Weights of a small transformer language model.
Size: 8 layers, 11 heads of 64, MLP 2816 tanh GELU, 54.7M parameters.
Architecture: LayerNorm before each block, learned and rotary positions, biases.
Training: 634M tokens, 4838 steps.
MLP neurons of a small language model. Each row is named by its layer, matrix (up: input weights; down: output weights) and neuron, and shows model dimensions 64-159. Each number is 128 + 32 x the weight over its row's rms, rounded and kept within 0 to 255. Numbers have three digits each.
Before each neuron's rows, "fires after" lists the tokens most often just before its 100 highest values on Wikipedia text that the model never trained on.

fires after: " |\n", "\n\n", "\n", " ", "-", "\"\n"
L2.up2414:144088155114150107119128090177143093149060042124145107077078097170164124175170082110110065142124118153131135078148127130134117168051109148172148151149168082143088115134116116135087086131093132156116155147122098098132117092149115099130227126145148104157181100125082090119136118147128133156
L2.down2414:101103129095072151084174085078100131122168108120172147052157106101198092125097114146107148125212113158115140135120123115140123138125099178189125070079172145149181089119200135167108070158132135100156125114092122101148114142146133098098113128157070128095134173104125095217132115085153168111

fires after: ")", " Sh", "\n", " and", " Indust", " |"
L2.up204:164159143080102119181115103120089156145138130134139112128134108101137123131108104154150132097095152061169161081200147162126166127167109161157129101069145118106124082107088117137163176110173128162112142096141060141173078131104159181138152131114179183143077153149121220202122109089139098132
L2.down204:107150108124093124157140134120164191178119231092131128113116162136079148081106129105093159151109115145126159177119127093085072158174129152100145142124091120120096130062211105117135184096143114120132157177159103132171212120133135179100149122132121180170110171096110138122104100083079151099

fires after: " |", "),", ",", ".", ";", "):"
L2.up1949:125160115150125117081151145105087158077153143141175129144132073149106142116095136093144180163100098161105185109114161098120141055160115085115153101126125128118131128126112148142115099083148172156132148083131100203182077124114118139151120144171092172126100110138103201092114137099132146107
L2.down1949:088117101128108161096125156086145090109066106150132124100148137193085188184127117106190133078090128171152061123091104077161055127183107156121046082110105163061168120173134129092127139091138167093105110089116086083117101060124139063084119129118150165142088131126116083114096233135193095130

fires after: " |", "0"
L2.up2546:184127155178140157147096157096195189108125101096090126133144146067086100137133110108123090133115136141114110101159125117075156173170157126149086151151093152104104116070157130118170097114139104105071099154157102125155135142127119146171183054147123156150084126164115190143109157107125127159
L2.down2546:132147148065157144110158132148118161092098144140142125058101102118095151150185168194088129136106173153172123165077153156141148144114134133159155153149115173081163095073092090137126101165092070151117113142131186126197188127113095138097165136164096119063167079134093140101092157122116105193

fires after: " −", " Ch", " Z", " +", " what"
L2.up1997:172118135096078147127105086156110111151141123138125112130119126095117113076093129119127147078078060114102115165112142084136155086160114146135191120061159107059125175118193183193156133117129135108110150117094104096117142092144092128113151134088145155099119148124132087082144110144084107166
L2.down1997:077109095069142166159104109131160112158180137178124136112126121162123185140154169113109089110101132113147144128074178101121195109135126097135118130127158136145133139156120188130154077137149115187123171085144122109112149098133085116135129189112085128105161164147064181120112110125134179146

fires after: " |", " (", "):", " ", ":"
L2.up1897:130108101155084098153089173150129137110099149114137104102078114113104112114088145115106126096127102113150129178142125120090093121141122078083080098103101149098114138148113189139129138119170156183156126145149163124192101129103100146151167075140081125095154115198126135110140116128143103109
L2.down1897:157110107107108131111150137167143134119181111128175144134141090141084096067132148155115122129106140073119098108107066146130156088184174095137106106153103064090086155169209130169131119133122119117253125109172135121082139096122186130092094114076095107146099152145133147096103139167156101139

fires after: "–", " ", " (", "-", " un", " re"
L2.up2223:143056159067149155112111090134146125112126154137088110139134223170201110145139149073095125120114153163130140138109128097131179118084129162158106161194071136149095171085164084142119137149137185114135134119125173160130131108111118152104128142141065145104112140065086081128119168180176127171
L2.down2223:081094145160123165101114158148098140136144138149120130090124166155121108137123140111091112110133136132111160119132055144128162172138145128171126113123143079137155081233156117079142110108163149132143091112162101147172138109156083138158171111124174163155120193092111116114145095102125107122

fires after: "|", " ", " No", " Pos", "The", "10"
L2.up2404:159149120110136126119080096079035040102135114103091158100097151163153127144096124105137170151128115060106093085131122158137162149109127114176155170130110194183122146113043146071142157119144123151111106173128132153108180147125075150165122094129139134131119127085149119122037108133151097125
L2.down2404:118162101151140142121132151124090074058128133115155150142175128146163122135140166098161139169127123107165123161105103109117139040058175121143104075074110108077110123178137179141138161049129085122132095105146130089116109143121188127156149138153118149139114146144160150163080124069140079095

fires after: " |", ")", " "
L2.up2411:140121148097150135136128124141129160143139086161145113122123092143174135162103153108125161133176147150162130145102128182128116131101160144172179089169183124099145145074181110185167090083163083114117149135089124218115092134118156102124123085096182128184122114092148121136084148116171076126
L2.down2411:156129162105131154110071156127114166119123130121137192097141125166126079117150167105122094070143147166121140074130166120142057084114082136076147188179149176108124075175093123126139131133167101074170111072163132110100095101111119099139100169161137075127129155124167156121136110150131163075

fires after: " G", " P", " R", " Z", " D"
L2.up756:136155138126140199229091114119143162102075086120130171140097095163127144124108167155203146153124074141149226114120107107076100092138112144145127141135088153164115087100144184159127099133126208098173124144122104144135124180124156169061172115127177144112142089134118117150100122071109098111
L2.down756:087197108114153121158181122159171144111123105172112158086106177110147133174111147119053081101180140142124158112160104134088185082094144150085093175176154164141139152097161088170078125179166100127095132094185116143136082152076111073136148085164151095114117113098144084143119137095083110188

fires after: " the", " d", " r", " D", " when", " R"
L2.up2093:173061130111181085149138149135125103110118125113113098127141101113156144166162147200129100091091155149048102113149165127091121110141085127104148144083078118137119105154159144093092115126151141126166109125159178143166122128143100119186109127142215133134128183157082133143174126176170161124
L2.down2093:179068122157116127144118122095100097102140120117127120123231127158143168147108142073146101165103110072134125154103052127137113152152134085153101121054095133065134119125102032122110151165214132085097108085156142150107137094130123131064134114118107070132078127147155127113083146152059133134

fires after: " and", ",", " was", " ob"
L2.up2538:144174132118162147130184102118147135127106145189168098111110126130118111161106062092127177178176106080151151137165159111091071166177174150133142119073170123107199145136130096134147129120118204082123094131101134128147192136176099082182114073192124115129050128189171126145130096208143169128
L2.down2538:157100135101110153088105095138125033097121104122120098121187173125140116155129148159162163064059131110141140099118138136121092107168148119131111143108068191175099165134167153096112071168115097085130112106110076136090163102171137082118113089129132143096165109132195091130095141151083111157

fires after: " |", " m", " P"
L2.up1153:126086119087114128112148105154142139167142159158168181140124117144161169106146188121129155118103103134076105108162094097072170078121090109157104115115111152155167134111105063141096127131091131148117129103173077093158110156095172135129133115151133158107089178137150109119117106124146155141
L2.down1153:134129169055149131135150104119200229192065148099138140104097132133097087125135185117117144125105141169114130154088086099138188187169145130120120112141110095174134096139107143136145102103137116098148081121172113110150072152157136066168101160124133127144150114096156129148134190137190039127

fires after: " the", "|", "-", " The", " P"
L2.up1433:144160139117093104156162121161105111192127143157120123092096117143123091180107137046086163103141164102089116153208113163101136179103166138187139051130136128117075070133100099141072170111122101163113082133104124152139151066161174139148169117151128146113107128120070071163102174085130064135
L2.down1433:127083129100072156131155176114134168058149163132140165114120038142092106126119132111143089132117147153065125128114143164110067126134110089116134154198153136189150155081169163121130179136100143083118121212108131101113175125170111090144087135125206111134120125086154129183157063159125156168

fires after: " ", ",", ")\n"
L2.up591:156102204097143142126115095114133121129156103139139103152110106146163196076104094093124127175145147121154161086208124086137138135112143103140154121098157164153152189117177104197071146161090124104078161125122135124103117158119115170146112108104132159060150114169095116094184127176164156167
L2.down591:114093137166087132077178144127117117147088146104093120159162193110112146135102153094189117079159148127128149118088165186132084132149118134091119110137124093135162145159089148101109125163126099113117098142107127138091174154137163116127122075099125107158168200130101092118150162114220129172

fires after: " E", " a", "A", "ra", " A", " Ca"
L2.up2023:126118135153121113142070173137148146142108145100101223169140193130105085158117136202137132168115110135100121163073145141104155198084187149124118127148117104116141106112116135117080015122135042068123178101121129190106117138114119092095151082090111138128174138135121112091096109162161170086
L2.down2023:165119118200068121080107136169134204109086117135103113168133088143109114146132183136131138173118130084168093133116164121157136101104136137176105165172160113162085134146171059168133150164120118075154151134134069181162190100108158125152101109179101186097093094142025062112092065162172126122

fires after: " Mc", "c", " Mac", " sim", " days", " ar"
L2.up1195:103127136140190092156153111133063137068104087096119144136169122105098115183099134123131119083182169121150164203123121140148126047084112135206114137124121126083115117136158106144147133098132171161122142119131110128128100085090150114175164152123130108144144129084068094130199127140116162178
L2.down1195:118156115145100137155118167122069104178121114124091163089136072116139123190157090133120111154101095136128173097130162094136074150144096144070128089114105101120179176124146122104129131112099126067118115093139164181136061171012068116181111117114079122196113144156115141177074112146134106082

fires after: " ", "\n", ")\n", "4", "″N", "3"
L2.up1507:151104080144159102204093163127072184175136091071130149092069116108147132131037128091128130148113124136120091158126164109158115090130122127169118108127124148105060093150125115140154133075135150180106140147056137134111175107133122155086143100131092109113153138123102136168102122181114137056
L2.down1507:086153082142133167147147090123150122150136128093170195151116099120189093153095138162167132161096086159188190133166150141157131130153174190134108105112213142151160055087121129064159164119055083172147125125161062161130111112108130140164141141178147115127154140104075166094167150149108139175

fires after: " ", ",", "-"
L2.up1880:121120134094151158168091141158117107108110075142116126141113079155165167111122099125115133195126139143113150164183138106194177062134173169129120093212166127121164101146064134123133099138137114121168152109126080181177129181162181168147113127112093098138177075147092107142151093125166144129
L2.down1880:086085154145101125175216099125146114166146160123068139174089167127155128202101126078206117115078109124108130165099153178157123088164166120122096080143191128143251130087097139091147135075049104134140085114142121092152090146120113087164141165078102120067073134137150135124132105173103098124

fires after: " ", "%", "ep", ")\n", ".", " pro"
L2.up1653:128110163108131110118151121151081119104158099188097147147124144135179112084130143145093069166141117166083121155124103155179083126093206086190142151050121107095137125141082119149129079074099099155100073148216127118166124112154179140129162168115129161161104098089108168154127105190134126180
L2.down1653:111078150105107122149141131073193154117133171161097141108176133109107078081083122133039172119087138179144089130160149176099138087139116132103108178082177185097088091140152103138087158170090081125207109107155093059104120123096154077150115170099114156125130099130149189101085140074116145119

fires after: " |", " ", " his", " was", " is", "'s"
L2.up1896:134079134122084169052207213138124116100121122171155081160172156134157114089102157101166123204095121120147128171145121116141182085173116095133110099129131121136158149066090150157133075173173142149126151175101163153176166111053098149120153136139123164058135114149158110052138119102164062098
L2.down1896:123120132217090070153098103082103145143129155167114105132162146095136134125104100154121095113100161075141068126105097217113107169135062114116184140139096077141136157136168127087141118121130122094165105118169145087095140115134039098109089176133097145156089126127117160136145196117105129114

fires after: ".", ":", "o"
L2.up429:100053112110178081135112132177155143137165136202128116103134126128140121124156109130146085141149149071094124118084088152110163125152124142093137074127076107127075087112113199086170155071113128097137088148152157149155091132071169120095142120102112151056080117112198084142105179135130104110
L2.down429:125174123129157107181102148164105108177088158167062133148114111138165123138124122123168116050117095132121094086137127131140144145176110098134130181143151163056100146129174089135159111147157155126153070107132106123121150144182106145133130117152120147086127150120117152159111172043148131103

fires after: ".", " that", ".\n\n", ","
L2.up123:129105124118147151145116156105153164116129143144183187149130147170116130137139142127177155107113111060113148153115130072088059095134168109058178129143123141113116130123155121091091161123100115163107168160188150163173055139125143130105168125160094139149096138159092055127132144114131156093
L2.down123:163113171166172152133103152165103129124106162131165155165063133163101047143152145096130166145127110089110135105143108067115083141148144136064086137097155074171121049126150160119141178100137136121129134109139091102133136108112175144154082131139136108141140176129097177140114164081109108117

fires after: "4", "3", "2", "1"
L2.up497:123175115086134136083183131100127152111099089085126082099026193186151129152135152138185127148153143221110115129134167103123115130067116154106130068120150154066151134140181140032100121167079130171161074104102101133113124176097114152145147121101119148103136113059138206189152130196131152043
L2.down497:113139094081109152159164099124097197132090070153094133140122146135123126139077207069119103139111170090086117153125121136100122169150161138130121133118169177200087160134143080115132164111070089127188148107087101124114168167161151135123166108143141088136122138126111099123182037086110130109

fires after: " and", " The", " the", "h", "."
L2.up202:140133103100145081165129119178221161131123110111133145116157122140124106111150155148170152153135131127126099103164108089149061060111148116088128136154061109083131090084151132070140099069112099101177076159138161115089140147145082126101110090169133127153127198185117117153129152141138147197
L2.down202:139134117086133151102105101138052124171097147131103093048115151136153197122091130114094110125027154123150117178131107168123151128127158104118095124156163115089076093079170159103154091112168112108088127167196123105143171128144130162147141138133138140132097115127176123151047162107113127133

fires after: " |", " ", ":", " votes", " Total", " n"
L2.up1156:100080144068071111108081135103098108109072129113130137104089142109079202148192174108086183241140127129183148094163146218132098144104123176114110128097146155178175131122138147183102053129113141156136180151155100095102078016119151119165123114132174126192142148161121136120121120172137125123
L2.down1156:106082132168082139150121093138143103116077069163149171131149100145139116086123125119100196160132154105090165105068130107134147090158077167113114164155131128142075122155109152124129114142131138173113089153106130155085092145194133202159155107138088181166118061110116113133110069120137178103

fires after: " |", "-m", "-p", "-", "M"
L2.up265:114125088176089172121125095185163167171154145173151086123095156175077138164160097109110122106141150065136044121143106130135116107097142105180129078092083112157124133069090138133104116092081143137099188148169098133158110120075125152125164193144123114099081127140081103048093072090122111119
L2.down265:126150129122166106129172109099157115131085045131123170126134163110116112135113085123145119220150098137149132092157157115137051139141113160122145155124073118122086142207137154150151129170149126135099071147101191104123164132125093079135176137099124099132120185117117125118111173070084075087

fires after: " |", " ", ";", "2"
L2.up2487:105150084082156115047118116076085121172132080133156167129105111124198178143153090113173154157083174144126184156156146114172149098127092119053103175106143113108116121135097146160087070123137187064094123123173117090186076112064079162136137120073138113071173132202132142098097102102152104110
L2.down2487:111078132146141128112147124101133147146093173148093137100156151130181117104119140139151123102179161108120163096079120100149103116108117153138151160187111155089163120126149200126103123191157110095156166183175108090145141180136221104158132129090097084165207148148169128095145143189143153116

fires after: " R", " D", " c", "D", "R", "ar"
L2.up209:197092133151144117168106158161079123132081083086159136186057113178082156091128145172160122171156181156095119134157121084142114175165085133090142171112065141135045156144105113079123100187082089137143183123139109160130156142106198110092093127117110196092122112144136121162093114108072125118
L2.down209:153149140107098126129114154114069153143071167113125102151203161100153102144112095081160164150140115108085131140172070176072168153088091141125169090132154152112120140139143174177099070098108126090135113096127183118161154207187171124101101149169111124153108165135130098142169104080141120133

fires after: " |", " V", " L", " Z", " M"
L2.up380:149115150163148106098127107123114141138168153196134138084188136159160168134147094088119099156094075104125078162151083122080109108149144107055161159113141165169094148120138121105203128161107080110085140127166137108098120131149072143148090170134120114137107100147165180139159129125091110151
L2.down380:086128111206093124162165116142129166141174103207131120102151143129065150121149152110107170148114099057131115106144113172129081137144146152160156147093167085114111106106077140166118173170064139088184128143075103028140206047133126101103074133105137164123098155113124179108175127132159143120

fires after: "-", " the", "|", " UTC", "N"
L2.up2019:104147128209155126125098118203112135116077119141107104094184132167147098084139108154088148107144073164128117103117068128148133169188128109095062185120168157133038158177097124141068130169147095180138135148135144088115152049044123174091166094173191142068181077123115098110090116137178099180
L2.down2019:156127112155070137142087111120075139088120129105147174086134117161131152135149085121154198084137155086171120174183078107124153196108096128170068154176117128102101122192177134187154152125112166087154082091113121069173131096074105136153155144154116157166143131099150165110100086191106129112

fires after: "==", "===", "-"
L2.up279:097106118085129127182089125111141141044091184074241129069114077112162143130146192145196168155137138091069153086088092089124114154143133135098102136136125171149091155132123076160107123083141113137145102131158181133154197135134094130095132094172182090145119124128146206140105074135152087162
L2.down279:124154113090114126089117197122092089120114114165158075090100121107121167166113143093148200143145151115111167182143118136209122140085139171120132143157156094154101085131139096209128154142147158170173086150166148099068060102126122120160109135093132128140124136126153066134153092167200122145

fires after: ",", " M", " T", " V", " t", " m"
L2.up1713:091162124090154143114199132145185057110172082110177120154128136165126129176120096131126161084162133119150148121107160104107098160098164142116104123030138118086099128128099129110127164097104130102189088119180136151089141088123096146108147156100136110076150081063117128165158156175149096106
L2.down1713:153194097109094145120079122112137134121140117110128173103127137142094118118168184130110143092117117171167093090206121099121128114133156110187151147098148095154161083112137105103104076103123111201109111130127123140135127072133091103128107152155065052106124115119135119141128161104098117178

fires after: " ", " |"
L2.up22:151145117160055163121111116128111166152154111077155175092087120117106148197173141114105131150109142147091160135102153125135098172115125107123084069152135158143102098079144125112091134150115101109146077155138176149115182156164134169040118136103129154110163082169136068092153134165102150153
L2.down22:106149123140169166162150154144085122172153182214141112115156118065108134108135113177103142143161070187104171132131053125188173160091088085070071109101208153151167168124169156178102109087137121095138116142124094149087116099071062171078154102130159028121115193121101127130121176163064102140

fires after: " ", "201"
L2.up1472:145122108204138115169166136114167091121109112131130129120111139133143127209098116130117130166101095171151110144110149133138103076108143137100114165132099145115165157139079126094141117121067110175109096118164159122108174080135186142111097073135200138110119120113176158115154090147075138076
L2.down1472:149084151138119065113184124119149128145153124105142119140204104177171136054135097188106140149106179152185086140150094149187139126108063103135069169166216129140177191124151124130163091119114097104123162095095129111100161172193123130074092132121177085097142097166141127101033169097152097162

fires after: ":", " ", "ized", " composed"
L2.up1471:126070166182158103134156142130148088184081166132155141112088145128166136106100156116153106138140108116135104098122147096138132132160160087140147158163112121199136122138113174109158133145133145179100111131091078130090089124116176170118117157165133112139138091114169106093102117132105092092
L2.down1471:117162124124058165172155081181113083187144093104143100159109096125214145071115181139185094121159139160197127130086139169137147166103103122108102082078115141141180120156145118129154152147173152094100120181087123167098079174202147044157115171143110144104166112143145139111124152130168158130

fires after: " M", " L", " l", "L", " Mo"
L2.up138:105113162110120122091096148111084085086114068137094166123113168135158119167165035157134111156055160134124094068063104144051167103160084151115137156109143101125093170147081089121109154073119130137141210090111135117097088155104107148157174115142133120185132126142158151099120096127171097148
L2.down138:118084127102196170115172143079112066120150165137119188111132158148116117155138118091115139164087114154079127136128094125157087122115149131120132122146197138113160142188109117084107081078180117168152140152146096146172100149114159116125106118125148139111153141130140122095102152019143078095

fires after: " ", " .", "–"
L2.up2636:176183155116067151204092130064124108103175130101076157117156080151120132086130118175151125117093115101138161060105180113136188146116138134077120138150115138199131143107110146064164091133095115165098122139197099143113133149129088104116185105160160122146106155157173108129159100094111114131
L2.down2636:100168116139073111118156056129115146150145107153195159193108152197134118175089163136062115140126181146145173154148176182105081118112131146113122110095151101149142084146172118201089102090105128093124141086093172158112098096117095159139140138083183166080092129148113155174025165128162135139

fires after: " |", " |\n", "|"
L2.up1808:135083168111119142142123141140093140118124125127153110183171154119160056140123117148106104121115166091127138100165125122103084114071115096111076124087132124077162074152120154103144129116129100126112113070109116128061103093159154128193169066110049090141086128061155110166141096139102148197
L2.down1808:089121126163069089171139178128103079128119223173095145130096111141138128152168183179111146095147102220064128095123158116234127153116115160155107107083070116151129113112125115120154165142120118112128151145194119117160135113127095139149117167138144095158108078122119162096118116132183124096

fires after: " ", " |", " of", "ated"
L2.up405:112121147123154117121124108095125094151139073128157082110121153146159125173140197101149140124117143160159142130121139047178181159100137103122064173087146165154092110080095132145170098156117080147156150127080156142165154156139109143128146151172167172089122210138129132184164098162097094108
L2.down405:116093160174142116133151110097100083122120133143098099155172125126166137087145114153167086195102149183104138082097112171120161167128158117065187097081152134127151211087102143152083128161096162127135093176117091086083165149147135150156172162103105094147124083174127065127104158140071104126

fires after: " ", " his", " its", "'s", " |", "1"
L2.up1975:150130073174122128145086069104092132190122133113149140151140138101083159172175129125137132109085088153140166078112110182135079170120145126130152168128158142101143146136094114133149097117138116160119104041093143095066135170099141056163142088090079083091120136182118077138140153154112151147
L2.down1975:089157176125084124131092132177087178081194118146109070139111109038105115133107132138101148188143053164178140079101120140203085134142064127114169118168126144091094111111113100135157110125101153108161066143179079151135150146122129099160093075175115164149152137091163136129101125138128056151

fires after: ",", ".", " which"
L2.up1130:119104128095175118107143140142137141147107137160100094027113061093196137132121113149083141143145134184083154116086139136162112114111155101123124175134098158113108167152130117091130155071130156039143087143145119122108113157141165144087106106122177126116140164113090093123099082114139104105
L2.down1130:176093116153084116149219135158137109158145133086140133138167116115117174099167080203109100117157123100133084108142128099157160190137087132147102176112153128186124152129123133135166141169114129119184100135126058135111085127077123087121141146139132150058141138132129090145132073134121110118

fires after: " one", " M", " m", " many", " some"
L2.up912:149128105100078126150142089131113124145142137091177173192135160134111101135161093125174162110131144109133168099174100078146203172085195099169110060154163145158100136132101141148144142098093120159162122179155097154160150158160187169131098160082152112112159187082155140141151173126130134156
L2.down912:099173153171072098141158096062181165145116089084134115154114045117116083110113063158132086158119138148127114106131111122112131128073094093098125152139114116095148210125188081104188077061175105102133145160157163114061163107133107198098128158123137135138179153110117114115093100199151164126

fires after: " University", "-class", " P", " h", " T", " B"
L2.up53:120078119117156054112200117165111105176115148125131145098118118168159151111056140133136124142082179101072108100063148099131124160067128117102090139136143144095066114108162147154109077110134107079171068185103149091120106116151178103127176122145120151074094129143164129129154100128119111050
L2.down53:134045122040159128110128168125141131182126154088168121154123143114079108082080084083146132117145131106129118137095140115117094118128152177123149133084155119074126160085127077163151127138136113166111186113117160111133111100204164127146106104120103108143074135108094127097116160104140177114

fires after: " |", ";", "0", "17"
L2.up270:212124114116081147166155171126137154070197118131106138179118108120087163109122138125129138100170144050140059118097148118095076112187169113156034115087086093044096133133105064141119135133121145122149145164145190152085125098110147136076144121126111136116043147141161118121173154071179172110
L2.down270:152094097127100193108127173090117106169102106133111129131124013157159137192148084144100125101125131150129140160170063153103148135173100119181120170103143182161083131111137072113142139124146127076116115199146095143123084177134084038149134123114158131095083157144108109118122078119151145135

fires after: " ", "0", " |", "o", ";"
L2.up1361:156148138132124095121168200091158104110117096174153189179122086143155175152114070100167161135149186122109130169155117137123160116162131120138119106126099106073111119104193048143172135133162155059173117121090111132205136203192135135098200124186111092121131112118129184087124120158121163194
L2.down1361:116114155116122096164132140143101086139109130151154169163152072147152124123182131154149143094127104138132155119153126167122180139132188125150147119113113127191117149156133099159122129087147096133132135128112124077080169134149128151070116138116124084156065179111093133124184182110154124212

fires after: "\n", "26", ":\n", "'\n"
L2.up25:117099125059152102130113143121103143191090039129141084153081148116189127135089083166121100106122114132158180105132155175165101163159158090147122169162133117164109147138132173148129139095106149100103195086158101144126106122096159144144104217052149119124116110079106148128113076112136090149
L2.down25:127100114128099115130150141176182125149150100075090083141177152144139114153138180137141119081128097091149171148093112113134205106118113144125172149158118116130077151196124099149122100158129141155059150107118119122077119149120136142138159191109177133122150129158115147140108151167123149160

fires after: " ", ",", "°N"
L2.up1125:105148136150096128102080140111109133084119074135067128139148128122186159144096088099070127186166078099139148134120113106150107116162164160144141144104109138186125158132141126160121155131117163106134118146214083192115096182081172125158120095131112141162187097098089142121136109132137152089
L2.down1125:159209158197111068128108205090120073141167126186098139150142170114144120164142157100082143137089115026130095159099160112111148165107130106070138097115087184176079099139146147096130066128169156131139070105147107118180111131106124122091140105130114179084134086123121062153121159154158104146

fires after: ".", "l", ":", "ah"
L2.up2744:133147158146135140172121190126106140116128185104191116113082110152172141148151141161159083132176140068107121165128115123157196111109163168123175095093129148103159102079108133156142180159140069115118109137134125152131127144107048123084138100165182148085121132146127123206100122174140110091
L2.down2744:130147164154099110121123141114141136067132153159102158178136158143092093108131122115198141090135141134144076090201164115109133145125127141051123102127144123190170124177110119079141112151144110133116123180168109160162149136126117106198128109093106135020134132110114155188116166039123087146

fires after: "N", " C", " V", " |", "C", " I"
L2.up1927:119123141127188121116159114086098086160116060111171127099182148104176157145141102190155181163141183121144131154119075124097122203161088053067143148137089147135131079158152161136111165145098142041104117177167112109160207126143117105084186125111123111115162116134180096096107157165101082102
L2.down1927:104039143094134135114120141188139099109155115179121159120085179112128121130157120139127137159137146122138144143140169139107116132185191110134101141101097153150114099144129145099097050133078152136134131150160169120093130066116131123096167143176098176153106080145155125098112137138184077108

fires after: "\n", " No", " code", ":\n", " Density"
L2.up1564:193189142127164147149141158111091122091137091059109152077131104016114135103113144148127114105097143128148131150089138133115125118084086096163183176156124181154086101121099135140120110191148197106133091177095113105159112083136133102189180104099167144104090129121115091130137075076159105112
L2.down1564:092061139083118157137106138080118152149127141024140097161154119143152038114103097178204141123144141121181114118123097140113164079162107082181126095153136075193126102113120127130112043131145070150073110117143170183164104174132079139175038120105171100087103137204154064138162118167137144159

fires after: " |", "2", "0", " ", "5"
L2.up2285:165122175093118167135126104158058051160109062088132143094059113093047159089112100114168116095058116107117125139171140121092090096046156146096094168163134134066139066117144191138123145106132106110114081096184147160098094183129201116119114151099132114141155066140112175152124142147092096117
L2.down2285:131192054180179117137150148158023155133119137118104106061125123114201125135187095126123125110119126209141107101182153109094149188169054109119157155132121073151167144147127133085096104149142148160113151117110075103132145103141131136103138055177194164138148135128129103118133071101123127166

fires after: " the", " D", " L", "D", "-R", " H"
L2.up874:169090118094134080136130138109162129106104136152120099096130126092142127139161143202062158138136124136080170078101135122117081206096120112115145124177145099166161105172110067134129140180143113113187098167085185208087099118167185095125149193118134101146135100149118168140118141208101096124
L2.down874:131154103251134099201112131147123130203161095100043169108125167149091123161103153160112116131135136100120062118102120174154137165177134146179102126121117122110190100159153184105150143184157114047129093134113122171111124149091129118148092162080105110110129073101119109112183143096119096108

fires after: " |", ";", "n", "p"
L2.up1288:138107111092090139105154126130114144177073111145125149111078129117117196105102109112095108138125157107126095081121120130172135082148118145129150116171094097107080128120139180128100150120122132139115078132168078096151170120067080140124152118166141091132177100161099162155102113164129097173
L2.down1288:130149112095110102126085114144088117216069157105097068172100122145156099169140142136134133104143091164128099108182143109104123093114173114109142122138120123131106153194123140137083141106098158125156111132067147172146107132124082072171100118150149114120190133132074050117188102200162110150

fires after: "\n", "'\n", " |", ":\n", "-", "}"
L2.up46:101066125128106105195104163125091110139140070122139213111153106056099107123134151114165166149137092182158159133121155138125176072095139078155176133212123117142101058180124093158163145117139129142097120145083110161132141144120097122116088165097105102105156088050118086140119127070108090130
L2.down46:127117171128084126112181100131151150139122155098165120115174100120166106183085109169132177158125127119168145123137123117137172140180143167137106133120152140096141132105137121139160091143093087068137087121158124144151152180130102132175165190125090114153110122089112134152103158107104130130

fires after: " |", ":", "|", "."
L2.up2561:110085136153138149083115144149144120158123123189164167071081106113168165153082076176131125155103110094061131067131126117140153136134107097174119085121157102140085100099177153154107150143171099175111150119134119127136067079145138104110105112131155149148078105137125105099106150184114120156
L2.down2561:141083166100133153151113130118182094180109093152151132139140186105162140166086086143111131122090120133075102148136108082132104142132148071163043101111079131179097142085057146159114119092143137122121135120079108149172108110108166130170132168066134133120117109112186136147133077196115090121

fires after: " |", " ", "."
L2.up495:062116117147167129144152159139118191134127118139115087117105156122128113145051095205069094135096114159119124196170085114116095088126139159092091110133110153139144141092090190145164176136117135107155131119155127148121132116101110096155139148153059098066158112098109148176105165167151129100
L2.down495:140184205135105170123130150166148076153150109105107155176079097122120129136112106109152147114090086145116106148118109126046051173123182088156204132104119105134174099177149128107132144155114126131130123107147087174099121103147128119163090172124126126122134156165164105094118150137141151078